config.toml
num_hidden_layers = 11
hidden_size = 512
num_attention_heads = 8
num_key_value_heads = 1
head_dim = 64
intermediate_size = 2048
vocab_size = 8192
hidden_act = "gelu"
norm = "layernorm"
norm_place = "pre"
norm_eps = 1e-05
positions = "rope"
rope_theta = 10000.0
rope_fraction = 0.75
qk_norm = false
attn_scale = 0.125
bias = "none"
tie_word_embeddings = true
parallel_block = true
init = "normal"
init_std_qkv = 0.0193
init_std_o = 0.0193
init_std_up = 0.0193
init_std_down = 0.0
optimizer = "adam_variant"
learning_rate = 0.000581
lr_mult_o = 1.01
beta1 = 0.9
beta2 = 0.99
lr_head = 0.00741
max_grad_norm = 0.5
warmup_steps = 510
schedule = "wsd"
decay_fraction = 0.752
decay_shape = "linear"
final_lr_fraction = 0.0
batch_tokens = 131072
max_seq_len = 512
doc_mask = false
train_tokens = 799500000
max_steps = 6100
dataset = "wikipedia_en"
MLP neurons of a small language model. Each row is named by its layer, matrix (up: input weights) and neuron, and shows model dimensions 160-287. Each number is 128 + 24 x the weight over its row's rms, rounded and kept within 0 to 255. Numbers have three digits each.
Before each neuron's rows, "fires on" lists the tokens most often at its 100 highest values on Wikipedia text that the model never trained on. A number after a token or word is its count.

fires on: "s" 59, "-" 7, "es" 4, "ers" 4, " un" 4, "rs" 4
L3.up762:125122143118130122115159125113144127128091123127137116110101159161126117140122151085144133105147099146120095125197157071095087145143145148112120150124121124094124122128123114128167160095130134124107135091089144134120111110145131100185142096112141146127119092134123108121096123072147077134131154131108128153173156124111118142124150141175166118142125134093081121156148109124138155098107

fires on: "n" 14, "st" 11, "de" 9, " first" 8, "ter" 7, "th" 6
L3.up557:141112115113135130164105125156099097135114110149141133150145123138111098094126124122130161112114140125115126134135147125134088131156118095112107138161143068111133144123129135161091153135124132153140126158093165133133116130196137114134096130119167146138127120166134147122118092110120106111133139115141139145120120161138122163110147128124142159130092086145125175167123102151151071141118

fires on: "n" 21, "," 18, "y" 14, "me" 12, ":" 6
L3.up32:099161104097180168111125137152149127134141108152129138089149149102094129133137140110099089109108099171140156145125118148102077137125163143105117088092107156147142147108150082126148166119100124118162138138156101131145150171121128094140086156096142123113158107137119104088200107113137149129110115123166140120135114113111096105127154095147143132132114125137140154145144127109109108075148

fires on: "'" 32, "=" 22, "\n" 16, " as" 8
L6.up271:129131139137151115092112161114143100112108081145167123116151115138110120114138168136090145134114126053151102153139104094155169128113119148152101127184111075108129142165117140105162134140139141146143139156088143147170125146131118117145081143143118112158112108141155135111171106120165093097161099107160169127121119121164099121145146157116098176165144137147137153154144125118126105123119

fires on: "," 19, ":" 14, "-" 12, " and" 11, "|" 5
L6.up636:098146091137151112126090124141126083135148113112107104093163113123101109101099115152113104145111140152116114153133141107109100132088120157132109148108164150137114121122157068156158094129114139128112119158156125125137120167157098083172145149076128107116121108152162113161120130131102141113147116142103130160125132127138128133130154109134154137164141096112143178152096082147154095113136

fires on: "==" 82, " ==" 16
L6.up110:134097089131091132161079077160109104123136152130118142135144160124148146142145122142129079119133119181130083099159122142106133151128162113125128135124140168103134124121141115126067154134105131096130120155134130089145127107094135126116150146137111146133157120102105117133144115122100148148127097159098129145151128188110099109138175144172125139122123099124156174111131114110109137128129

fires on: "s" 54, "la" 15, "th" 6, " and" 6, "de" 5
L3.up667:132142152120158146088095156197142143140101113132144129154123111158140093101156116131144166131119163118154146153133106150102142100146188110109123123114121109143136111160121116147121119115160127145143147165108121142121149136159141131159106150098160114148152153096131104128167114147121098127113124111141115110103120039135118154116143147129146140132137149141111122137140134176135098126116

fires on: "ar" 14, "al" 11, "ne" 9, "de" 8, "a" 8, "un" 7
L3.up572:094102109087119153094103119117134145126105097174121133116155127168100131133120112117094153177152118139168116133165139172112174168146118131119175120169141097084118117131118141139141132098145114108128136164088123092084145114122170118151172136145102144159119131139121099128119118130163136121162119134098125119140127083143079144113162111112101112129124136149157142148127132138166103090114

fires on: "==" 65, "n" 10, " ==" 8
L6.up794:128070116123119163164077109156146115123117128116125179086134165112125120109148098119115114121143047107121108164146134120134149135077140142103140102083098152088124122105136100139136189131124120138105172119143110114133140134123093152122126124108116131132103084136147105135168161164132128169144121125105141169155084139139144130109130181170126125108138090121153137167119149109121113105153

fires on: ":" 23, "-" 21, " Ya" 10, " (#" 8, " /" 6, "il" 4
L6.up1529:132161131117123174120100149145102113148138111098104119128160152153105143151127130160119130135131083116118118167156117065123073162160169115144152140092147102097127107154131126105147110114154180176122114108126107134161116125124153135107191123116100125134133128099127151162144099095131103126144142127108145118110099126088143115159121132144061119139172124122084147091123093116134109115103

fires on: " " 47, "6" 7, "ed" 6, "ran" 4, "ect" 4, "." 4
L6.up166:087158122110142112173139149161090096120144094151157143153145112153146081144064139114099112192139142141176124119098153092087102098097139177119109093143154155097141076139115123156145135114145178157137106131161090113099128158185169116156090102149106132162119106127093108087184139129133130117141087112144110103133162107119125096134137130140146095151119107133144152130170166113121121094141

fires on: "==" 77, " ==" 23
L6.up975:104114141142127130158116109127079106115121081143133129103164161074146110084112152091108120136120109145134090130172112117117143146131125116142162117110136138095122161112147129121108123144132160111129156125137160105132129130119112155118161141124104152149143138119107113103155101121119085143157111134129151127141085113118073089136155150114079126100141091105119133144134128109115103121130

fires on: " by" 21, "e" 11, "w" 11, "==" 8, " from" 5
L3.up180:077172121132140109117169142106090087085145139109117141109148132147101141127104158105116146157108128146065152133145164117079089174164185134125137137130100111094155108155117147150134123174160149101129156144092137120139081132135108097131141139131110152162162092128160117128170165121130127154102120137106136118153138134118103156151075151165129148129123171100125148140112121174140137075119

fires on: "age" 12, " to" 12, " for" 11, "ing" 9, "s" 7, "aged" 7
L3.up376:118156124060118123155073113132101146135176110134132129109130114107101127119135132113101157116141122177137133093142129179114103150134162084120115169140144141173140125115152174147134134123119107150126125146170148110160144135143123108111091163132110158111126123135122132129111120072144206171103160129105114123149101116152113152152154154136109114146149154144064132105146139162157109162111

fires on: " not" 25, "d" 9, "7" 8, "mit" 5, " Far" 5
L3.up1470:105136133147159126137129095169094108144121141162103150138137120119074135116116165068102144123142145153161134130160175121126099116127151151097144096162128156131158147144118109134115093124135137099116108123135100115104133127192130108089141147110135130111143090158117116109157165064183119114137130154077122095154117140107137135077199121157103152130126129123112124164122094140147102126118

fires on: " to" 18, "–" 17, " of" 11, "al" 6, "-" 5
L6.up716:137134172107091159145119151144124126146135105135145126118146162150095120129115114154149123120160106111139110140124124119101096117112064121156107128144121145108139119129093101149125175155118178156142113194176164072150152124125141131129133079165131099137148119132092120146137143121118139197151124091105165098127092160130109167134147159153157101137124117160154128114124112134129075120139

fires on: "a" 34, "A" 9, "'" 7, "." 7, "na" 6, "as" 6
L3.up2006:106143123132156111099158161145153116102159083161075119134112119113146089126100155137138120135151158141109178141136121116133097190134110157109137103125168097109138074159146097114209146128125100140120170135120104113099154129130115135136119115103116144133128135141155119128143120169135073155091117114121144185136132116149152101150116107112119119153201081127158124148130098134157102099125

fires on: "s" 22, "|" 17, "Note" 9, " as" 8, " composed" 6
L3.up1531:135151135128152117110115116100122088138135091128136143130138127137094066118113139121136130152117112073146111097151160088134107118161118181116170187147112112135104122117114161125133150137135115116099135147067108085107094117170144132182137128115087150167081101129145153093135148083169097124156127117125142164143117128110108121108098144132111120153158138098093156106175119120113108160079

fires on: "s" 25, "t" 18, "e" 6, "ly" 6, "-" 4, " least" 4
L3.up19:098115183121141080106117149151091137144165122130114149071105144132093158133134138129111112179127077119116144144111116117134087173137109157127136090130106107155151139121092051130142138097076135151180134132123114107145150197157133125142123123134196113143139092135136165097117153121160120165131118116117125113151158106130107148142126121161081117147172125098116165122156133125102133117123

fires on: "t" 18, "\n" 17, " the" 9, "T" 7, " c" 6, " T" 5
L3.up797:154106134141113148137128112110128143148122130187105141114066110164073102106101153144129097119109124104140179099143116107114109174135122165082139104112123088123150124146061085137146124110126125168161153121118143092157122147133149115144102099082116122166108124177163111104180166141100145142167146126154137120109136148156122099163144097142164146174128094133081119136145135098162111121089

fires on: "e" 49, "g" 7, "ur" 4, "s" 4, "m" 4
L3.up105:163143100094129125119149128096143114136113099094116102092143096105134090103134146117138126130165099143155116109108127094108144117156153120129114135095169119146142124136151118143093120160095148121155180113105131144106137121118112161165136122117102157159102139093138117146122155096115143133184148087145180112102123148105130114121133116141166083154111074129076087112113125144129101167133

fires on: " an" 24, "s" 15, " " 12, "3" 8, " a" 5
L6.up424:105140126074173139141167142136087131146118086129142148114099091143076144142058148136091104131136135139151141133137136093139156169160163116154096169105142100113085081107108123152131122155096122140188129137100143089096116117137133132147129173104107094178095111113173154134102142157159108146116154090098137132119146115119181160156107112112156127099120093114136174179155149110153158143127

fires on: "s" 18, "d" 13, "n" 10, "ing" 6, "t" 6
L3.up1419:105135114100118126088099148112119148127130146099114150096130076110066147080143120172108122113149119163171120133183150157112141141134114130113117095101142131090132138140130110163117170138154126158171117138073159151160118157123117132140140124115139152173128085148149158171193160106109109139151143154130130113137136109102141129110134181157138132159150156119097174119127132138154089112109

fires on: "ly" 25, "s" 16, " " 7, "ities" 5, " so" 5
L3.up1644:138149140148139112111113130103099136134100095131098099058140092101081156127099113123096123129128122157151148150138151142124173122146150146103111175152146129082122112124077175168120162174112118136129149145140156073128192135119122113168154080105113132072116083086143172156117128115156115165114108119152114137164093137121125118079087143087105164129154101127135140174167103169142144165110

fires on: "," 17, "ed" 9, "able" 8, "ious" 8, " of" 7, "er" 6
L3.up1986:074143117139146138146100150152115136109132147139087128096152130119094126113096133137141094150156078176134136111117146145112177103169134142127113143141136130132124092137112144160138149182122115136136173148164143104158118178105150153171107155101162121141124122122124122164143131108155142135110121109132132128115127127145120091134130099132070147163150088119145136140153096116145149160134

fires on: "," 32, " and" 21, "s" 6
L6.up1249:117164143147143096108168119113143116136081084152148131124159119089150127102100139089109114103106104127119168078144139124129135108153144133136134151108082134095154118112157166122123137151193154150127131099150102121167107120140136098158100131145148142111103127163145136125149139079163143159153116118116114115160136095183148146163115129131114100155109113096128111164137161105114092100152

fires on: " to" 29, "en" 17, "a" 7, "1" 7, "s" 6, "ing" 4
L3.up436:145172091150119063121155129136151151106140128181124120094128151120114111138137123141129106147110104173135152148126124114114129150140150179125099116143139125094172102109134134097126130115109098121145089141115096116114111134154160121173172146074179127155122130143140123106129082069131123101154149115141141140108066124147123095141120155129115153149171105133159179123163140131160105099137

fires on: "==" 87, " ==" 13
L6.up90:115151103157137142141127121145100094100121112109079132104175133149131146110134177134157136106158098146129078121132110126118112156126145111131153108127110144129139122147135113089171108131135142123130167126139154110127128137136106128167144118135121152182098116098129072057140123096147114160159107129150152136166111116152064149150104158125152125140174071083172112134132129118138133139109

fires on: "s" 85
L3.up575:179142128127138116109119098133154161131148102150115127126154116144097069102142102170139134136112124114145173130075136137113129103116156154136119114068147120105146120136138088139137125154109108119146100112121146149129133131119125146182105147104160109106112102109142135089140161133131147101145097122103161109111123077141129147123068126117097132131127118134156124111148150154151118127119

fires on: "an" 20, "ar" 17, "1" 15, "s" 15, " being" 5
L3.up675:112124081115107130158138070120126111105136110131086151110137100125126116130118121121116131130180103164119097112146128113083124129131099142135105162143136120131158137157139112110132091127163113100104129131139087089108108190151147115171111115133108153090151115159131120135145152149135193129126096155103110152129143115115166107112130149119125179156153100169102130119125135094125089129098

fires on: "s" 42, "e" 6, "ed" 6, " score" 5, "er" 5, "al" 4
L3.up1882:105111095118120128110145127106145120118169149164118135107186133123104106110144102189108143148170134141114124106109158153106117096135167142102146157141149119106128111131118139107149148172140122119167071126162129120166160129130170131162138161160127102139125115127131177150141087105148101132162151143087122124173126126131098115101096170139100161143120133133131097144162132096151128142109

fires on: " to" 33, " also" 16, " then" 10, " originally" 5, ":" 5
L3.up758:158146116096150155119131132115127118146120104121087128099124122169109104119092155086122116134111099157116084131133163121069106134104094149144135106117105108065149125138115098106109164128103133142098121115115106127100145087144092118135163114140151114141123119120118081093148159094164143156159094152110106184099137134146082107127136143096119076182141127129095155159103117113115158079131

fires on: "==" 82, " ==" 17
L6.up857:104155147133121137160165105165140131110169101082176125131150140157134107112105077132104148107115113126154075129166129136115107126141154092104150121158092142134109123141108071102127144142113132137097127137121161102128116155092082086132128085140142150139134102116147093100107169154148168129138110177147129174136132089114068165117160161123135120124166093138135157093186097144121085153088

fires on: "=" 27, ":" 12, " of" 9, " as" 7, "," 6
L6.up871:129166120105124154125129091135129124174089078155116146100140088125098051155125140098147175089096134096120075115129141127135170140105130160119134155170144108145137107132119136120099119128112129153145088130118132152141128078131129121160143118116152111150139131084154104114131096070142134149125143137140123151124121125153121136171137135155123154168132117152114095152126116106145108167130

fires on: "==" 87, " ==" 13
L6.up40:087135102155159154114098103173126083109097148126092164093139135147108139134131127141131103129124078155127087126133107100140099153113104132098179165086104135138146144138116079122124132150106146117134178160146165129111144113118120135149132098172120132158099102131144084124134127125156116153155137138141164134156081135154104132153107161144157100111150097091161122139151105111136116150124

fires on: ":" 33, " " 8, " in" 7, " for" 6, " while" 5
L3.up816:157104061112132134120132123106152122111135116148086158105169119136076107086095117119149091152145151137132135123112184118136103124140107115111093155153139134139128120129098130118130093128128105163090157142139140097149103141126102107145160102075130155081099118142141154090112090093109105122169133126147131163123095076113145135117124157152134171122110147119145145110135108133094102092095

fires on: " to" 35, " in" 14, "tic" 6, "ed" 5
L3.up2031:146118106158131117162093162125131126137145110141119148105117112130118112155128143160075166117121142130119136098159128163092125181151165123117121181109142155074113132104101119142133112148073105132138176153123110115166153121189066159135152131144094130147120117108129147071150133120124187158117148135100124108135115126136097133081104136118138126152115118092112145161118134129151090098159

fires on: " or" 23, "ru" 9, "i" 9, "t" 6, " and" 6, "ly" 5
L3.up1553:144172108087149136113117113099133146154093111157106125116112143131155120125155126160160120162134113130127156118125170163152152115144096175129107124127129107128134135142120113134153125185098119103154128121151174075182136117124130118162127123082156097138119115119133122146138119163127128190164134141092123111125128121173112099120127104153088129153154088109083157127116131143161096098072

fires on: "\n" 39, " " 15, "s" 6, "re" 4, "e" 4, "'" 4
L3.up119:111121171142081124139153099116122133093122164152121131152151116170114123136096150139135144151119137113171128088134175174110093136139148188090120114106101131087124148120101141104131177137102132145163124102129112131156119114113143143127148106147096115192089078106095102083197161145138081144122126139123121118125101099161126159134149114122094113125136104147153120147120109175128160139138

fires on: " an" 35, " An" 9, "s" 7, "un" 5, "o" 4
L6.up606:143161132079154114125142114129114128116121097146133170131134151124090111135121098152116123160159149131130141091113143123161131129090088139116086119094111163141113110146109132151179111146131139125154109135106147121131114154156117093163102144086141082158097113158162158132141162167151133131141183113130142158112150134171125126084150126132126145160101146145142152167148159112161121083141

fires on: " of" 27, " or" 8, " and" 8, "ing" 7
L3.up1409:145095110114111121144141076095122068139147115143122117148126132131158120128153151112123116137173125113134142101158128145112126122075132136127113110109108101125130146128121110124138143171153129152133113127117109127197126142158126130129089125135137120113116153149155109178110099116132128135168101180112124115179141138133119130093142107176118127114149118110095117091111137125114122087107

fires on: "s" 26, "\n" 26
L3.up1735:112147136136115171120151112116148125110115147118139087138100109132108144124141106149106143170130112152134082088116170140126104128126137130141140071142129135085151149151131101174130141152136153077112136122079106136198136088142091103153135105130118096127142099118100142086136156142137113168124103121153113153148131114114101153097133157097135117119102153159126123174117100133133126108110

fires on: " and" 12, "-" 10, "al" 10, "e" 7, " first" 7, "t" 6
L3.up1649:129081136126138141152100127136110150125130101111116150111135135097116075113144119106123120124135129167086112139173151138134116112082150149107213086120108164073152093167123115126168159159123167151135143121129117164136124141156161152084148112120146140122104130161152118124107090110096134131200142098133167079118137133110108124096079175157135092147143111104098132196114150103114143123135

fires on: "'" 20, " and" 15, " &" 13, " Le" 12, " " 7
L6.up1694:178125168131138101146149114125118094153130091156107142091171161134104117091124126148086113131110144146136099139157151121113124123120124149104130130097130122119120136142163121189127138106183084127140088158103152110166128107106121107157113151099178149135150125143170141127144123098106095142103114103087104159147101090132123156162122148180148091176088136149127152194113120108120106106100

fires on: "ed" 23, " to" 12, "History" 8, "ped" 4, "rze" 4, "ept" 4
L3.up1719:109147121134162124153114127109145105114164112124094157128125077137136110120117151167107160099099134112114144126128117133105087143111151142133130119139156132130146119137138164114142129170151134111115111180149107161136121102175132116118131116120138152185114133115143141130121102111109133198135127144117112117097074120112091132133133147119149107146133111119067177117178113115176112131121

fires on: "==" 72, " ==" 15, "ur" 6
L6.up680:137120083142121139168139135125097109139126147082144138140091136134117128165122136177145160137103133127147122158156131093134100114162111075135110135137100165114122109174122081093093126140140128135133144122134128101153114131111138102134099110115123172142131051125132127135162099108134090158122129164129139115109108108117097119103090145153130178105111153130145147141162121126131126124122

fires on: "\n" 24, " to" 22, "ather" 7, " also" 7, " may" 6, "ter" 5
L3.up1354:130154071121150150124187121085137164115133142133114105102140130176109070134099134132121104160132148173101139128163157072107093118162108154109135088133156154115114095125092134161115134109112139129101138151139099120106124112135144101144155153110121137153106135160123106073199124097135102144157143117126136109139077122117091104114114132130134136140108095124144154159160127151135141109099

fires on: "s" 34, "th" 7, "em" 6, "n" 6, " Chinese" 4
L3.up1367:117138144135134113111127145130128152082117105108106114145119128098166081141155104096119140127160104143088112135119160117118119134145166158085122116118102075066168110146126104134112105138130150151164108149144107099138140136143141118109175081099147121147121104173128150119120103125149134128152125141127106151135143163127081116077122164125107177150125118130125149154154154144131103095098

fires on: " of" 15, " January" 12, "ar" 9, "a" 5, "tch" 5, " February" 4
L3.up269:172142097154119129133134126084087149093091115109108148156086106104152116128124081117120152134127127132128091114132132144126171128120127100113155103150133131100153166127118145169131123121143151113118141157122134138104157125183111146097159106132148116082146133152164092134124124143192129129126144081109161134137144107151114126099135083129129127168127137132128126160128102120157109091128

fires on: "==" 45, "s" 5, " ==" 5, "m" 4
L6.up2024:132114128095160128126118145128078107123130058124132112136175124113109119157110146115121125134088109112147117114138150137115140113122131152110132110129132137125139102103109092163113126130143154138136155160141126159141094140147134141146110102128118155093121082139163109130134148150095166127122105093132124147143125132103146076172109158111160113131132114101149128109170147153099126127118

fires on: "." 40, "ly" 15, " single" 9, "s" 7, " respectively" 4, " Democrats" 4
L3.up1825:157143144114119093136137149114107123128161114177106154098173152103119112104140132148112144123100114122155102136161148115115154143129124106106126117092131129114105112118095089119146161128121132146143139147115139145135151150141150114185118101108108124113114092089126119103102124120159127141092142165128165119152124137138141118137135102145085131148138088098094104082154081161121141136134

fires on: "1" 59, "0" 5, "s" 5
L6.up946:100157135119141128101157097165085122112130113117142094141087143112100107144117106094116126125143110141126114151155145136126073135139139164106153144118110106123139141152132109121158152188126119068151142177104138103129092087122152162139103140148116161146123093096131142125143128128171113117119066116118150125106085138143119155135161142140086132137158102118124126119156140146122089134099

fires on: " as" 45, " role" 15, " |" 9, " ex" 4, " lead" 4
L6.up1844:181135139133114095107143124127090113128111114140102140115146126127118113125152075163092135150112108167122158125095141122152149141108106149098130121143116106104141089130103122129147164132137134099137078134141134062115096135149111104157083132134127150129134092110134119151120164097135156126118130150107120100160097089151117112096134128133125112167155146126089084163149189128128136132157

fires on: "==" 77, " ==" 23
L6.up1205:087125152131149139123097137120111122107093095115094115136151130125116113126134134151101087163116091135170116106145119135120117120071101146147182104075160140128127087123126103148146160174115157114132146124157128131125127106136147174141116103207104139130098140099129098135105142137097127125152085113104156108149100145178155135111105185146171088122124112090131147147138135122136085135106

fires on: " |" 25, "l" 11, "-" 10, "ly" 9, ":" 7, "ing" 6
L3.up5:130098127131108102155125151133104095113182140127132122109149107144071085156080135147125076119139062147112141129119125090099133141112156099134103164153090113157135114127107145110129153123103188097118115124128140125142124193147128115099135121108159145136127136127118157140111109142178102120138131164158121103135112141173094114147124148160112132147118126111140114129148105135093144105098

fires on: "o" 14, "ap" 10, " final" 9, "bo" 7, "ur" 7, "h" 5
L3.up87:112155107118103101121165117108132113116120102098107155153154136143143134133111123125132131181127152093138127104132165075131084131087129121151096163129105126090136100182160117140139158128161163146112111131135137105190134126140097145186149099126106164177089108152154123130140160149157080159119156133114112160111124119177119115070101147168092169133102144105155141120149152119139119125138

fires on: " and" 23, "," 22, " of" 13, ":" 8, "s" 8
L3.up170:100154055134171141136134151164113114151114114145084144073146171104115109102097154181146110094081104183132144123129111135060137120179159133126085122133135139155137109143140123152147133133121119131127147120101150121174134110150122129176143134104108142155080141133142157108113124116095105127147138087116121170126102111142143125126147113130123195125153120121134158124122179158123128120100

fires on: "s" 24, ")" 11, "ing" 8, " war" 5, "t" 5
L6.up432:121163147142098100133140131108136078134179122155162158093112101123143131086139152111121124150149151135125072115156152105139109142104153144139130140137121130136115154118126121145163138119121211164137135113104124115130118122151121113163109157124112134197114152141129099137101115123152173165116155131113148126169130111151158106142108114139195116118106086144154147109130118155134161130142

fires on: "7" 17, "z" 13, "3" 11, "\n" 9, "t" 5, "il" 5
L3.up1870:114116115146134135117147131166098126116176076135085143112122136124082101139126129095096126103129117153168184112137179084097145155122137110072126151151144148125125111143073121135089096141108139114131159163129104086177130167161126065082126143122094151158161141146194144117149159129144148118094152116135136133112120179141119122127182117135111130168130085160096166110135132176125098135159

fires on: "==" 86, " ==" 14
L6.up1072:081136132135149159130098089124133065139124130131100157099145148143128142114086145151149107124119098122139106101148116085115103157110106137126145133088096182171136099137129071103111102126132134112118147141139155149125145086123090153147141108164162155128087122152127105124134128103144091158138121125124156117145131133135105100173145167140138138124178138087119160116121089143102098123079

fires on: "s" 30, "0" 12, "li" 9, "our" 5, "al" 5
L3.up299:109134132118115110135148131099113130132139074143102149124162134120169151080116140112147121128143149141115146093138136140094133096175139123126129107097144150135155111149153118145121125181127163097104117141112126137163146104161123151153130138132129145159115049134130167139126149121159090126169131115144087116142106126188146144102108127130146146125116116141078137090110167171137105162127

fires on: "s" 26, "ch" 19, "g" 8, "1" 6, "k" 5
L3.up1512:129083115138141111085128137109170127125107104138103108069116140102143102123133128124177098077127108096095135131120116067151113125121155151137136114092146126108117122103134075119138171148122108133146133145148116130130125148101148142178109123137117095150090148108137131105125133103120163107141138161154131109117143167079100142074123115156141123130118133115141175143099106118133122108119

fires on: "s" 37, "\n" 20, "D" 6, "it" 5
L6.up1049:138116187133155118182129109129098091071154123156084140128128132143112103120125103131082122155116125136147085113132132143086133162114156145118162102128106081122128099137120100132150144142098152102134176136137145134130140072114158119162080095124113153159086104114107152162124187108149134156155147101125138155151135112158154166142172127124144137156130137132116134110124127137151116146195

fires on: "==" 26, "-" 20, "\n" 18, " ==" 9, ":" 7, " –" 4
L6.up559:096136132106138122162134092128105132132129109099125143129120113131079137138083124148119117135115126133114117121119094091142088160105140107161122118135114172153140097125119090084175129114140165179167132088111130114175138125164131169120113132132101153180108085135112109121156124127112126107145146133121160111127127143154119104148096121135145140171174123136146153156158120116133097103128

fires on: "e" 30, "it" 14, "t" 14, "te" 9, "é" 4, " Ma" 4
L3.up1326:148103158148135171123129151161095133101147129122138142124158124116061182104077144147119105172181091151110118129140188097127122168145151145123103116159147099135103098166148115135160140146107154130152163100153125117112146157115134111107150160119110123136162100180120124137101130121138114152158115156134106143122146116077150104134155205135123144136116079132148144150150123141092109088120

fires on: ")" 23, "," 16, " a" 8, " from" 7, "\n" 6, " " 6
L6.up279:103128165108140112135089109133133096163128146143147166132114131129098135097132159141139121121116112129161089167173121107130076136156119116102114143138119154170117114136087117110132106115135105128086108126105159118135118094162102127138151140071101150126132127151148118115128144126111100177103134147089131156123123099120123140118083175138110150134154132122099137135117122132171130106095

fires on: "s" 69, "ed" 14, "age" 4
L3.up1450:107130146094135136162143176113120092122128110176102168082174106137137108098125149117137119148160119144150130138165125161086116069116190126082135143169163162103157130114101141162143108106166149162093116174124166183151077149155122109124063127144061166131121134153126124144161136130160166131137101121154129114155152148122132067111127148110130135124133102149148129145135177141137110129158

fires on: "==" 85, " ==" 15
L6.up485:127134089125186134134130110140129068104138136127101114113190137116156175135136148091114058110146056157123109116155109110109149145132129104090179104143141141166125115116107098111171115130139114140094145111129140111144146087142125120155124107168092179097115122131118158116126131111115135121136155106124175124135101126185095099111127148126133098114160084129124113107118122115117121161122

fires on: "it" 15, " to" 14, "e" 11, "t" 9, "ed" 7, "g" 6
L3.up1852:133129109122123123136135148127084110141117090162091120124132096140127120046090178134159147117143173123152143142143094126148076117148124135134135129103154114119145137137135094156118131124150089123132117137108136136109115116130151139130106100121114105153128118161178117161137131094159153136145143118132147090098083124134110153129117130170131130163141109125097121090152146132142126118101

fires on: "N" 17, "2" 13, " and" 10, "W" 7, "en" 7, "it" 5
L6.up957:119139160108149131134141120122107133103091115101125140143128148133130147124087148095151141125140123117124116083111123163137124130146112141128157170115161129082130094130110125099073127126108111139141146114128160147193185113119092115139119138130158120140113115138159176113121177068136090133140161142075135109121098129155104147171075138127133142139181112053129121162110153081160109128113

fires on: "s" 34, "D" 8, " a" 6, "sen" 6
L6.up1151:107111160104140108151162145095098127097104110153084112143110092106103105110128112137078124102173119123094086130124142114126152141158154116105140134126093084060146149124125159142151145131118129107110122168160149103163102158099144155134095123131130138176145157111127138183109152135132140148139118152104114093142105125126149168129133133142161118184125147135127114137118167104147099140131

fires on: " to" 15, "e" 14, "al" 9, "us" 7, "General" 5
L3.up1702:128077103148137137137122058146096151103158124149117141169137115084123108163126172092132107128130081136133147141105110106092104131088120170103183131105118101118106100118122146135141196140095138123150147166158138120115147153111108135132117121120121135138119112121089122104152141142153129149166126138121109096131154145169129158098087180153122116151149117120160160159107164111074105101131

fires on: " An" 20, " an" 20, "ma" 14, " as" 11, "y" 9, "An" 5
L6.up285:170109127119160123130120118127143149115157127158121150164091087139120130143140130126099154112133128118111112147140108151147142130087099110115093169104141198169182115162140141142135153123133134066117099147150112095151136102153129122147106144126138129140106119145117145102133134141145182142168126120091127160107177146143112126132166127116135104124127139098145165203115135182120119135146

fires on: "e" 19, "o" 18, " one" 8, "im" 7, "it" 5, "-" 5
L3.up808:112071122112163132078132156138077132124161092121125147099136142126118149081132148168141154164131121137119138140096150116137125115155145136126131171106146092114129105156131124112109151120132129108156117099103174096154122138105143053125178165151120162150123116131096121117077190101152137112126170187125113135121127116100150141103113166106140142124169125157187168178116126086126130095124

fires on: "er" 27, "im" 12, "ed" 10, " dead" 5, " for" 5, " " 5
L3.up786:110120105094133100105119115140137146134114175149126133134142114108063140128108098096137104147125135151082140108133148154113118154116148166125085097119138106141155111149142122136129131153157119154082156165103137133110127140118120122116098115099146156121143104125089111101131152108129124113117156097098120151124090112128155161093116173144098128127108099120167128135158151095142166100159

fires on: "s" 39, "th" 8, " Battalion" 7, " those" 6, "-" 6, " of" 5
L3.up151:113123151120182128110131123135115119111137184134136082081091121131124158149091141128135124141156087145114171132113125139135112128144115160107150109135105125080178160176127099158170167126166151121092137125093104123132160102121132126127126124119162128107151091171165154105108134116124126128162108169142120169165131119113100111103127175132111127113125131097084100130160146107115154075132

fires on: "s" 18, "'" 18, "ing" 9, "-" 5, " back" 5
L6.up1831:140089135071117141130167150147123106092106117095159117145146134108120101104165142128093184165150118181146149142176128139118126123147162156142136143098107127114123117121110108145168115150145159152127111143104158118136093097108129102168152125119148122104055106107122115119140133117137168151139168131118136127163102129152128176108085154142158097123136093144140113119145102119126152131110

fires on: "2" 40, "s" 10, "ment" 8, "ing" 4
L3.up1596:124086116080132098107130117108110115118086082123135152085156123132090155089078132148113153142143109134129156138137140122150174132145131135148136129116109148121126137151100114133134115136115160121156167170101153110159158154160082135156171130124145132119138120137184099099147159071118142125141165130125131105171123120151130149120091153111116136117114138085153109157121171166126067099125

fires on: "s" 20, "en" 17, "er" 9, "ur" 8, "n" 7, "in" 5
L3.up1881:134120130129137136164167129086132155113137110156137116088124142116141098088116133112137100104124098154183129133135145146109155149132128124079114193134127119125144158142101102197135156106113085117144103148129136164145140168169157128102136090147146143123106117085135156071176154125150108126169165118171128127101120143146082082162125134136140081129096105124130105123117142128148121132107

fires on: "s" 30, " performance" 6, "ed" 6, "ing" 4, " step" 4
L3.up1146:127139129091106120156084143115099112111131085132100165103175109135126076061116152145126144131141155162137111126127133122077114125158146129122092144129131167133118091108170142103167124134176145164121067119099129096168108129165131110149142115087116121154110127146122131120131137115059141139137153151114129156130156144132109106151122120099109115164144077126078144125116140101179138155117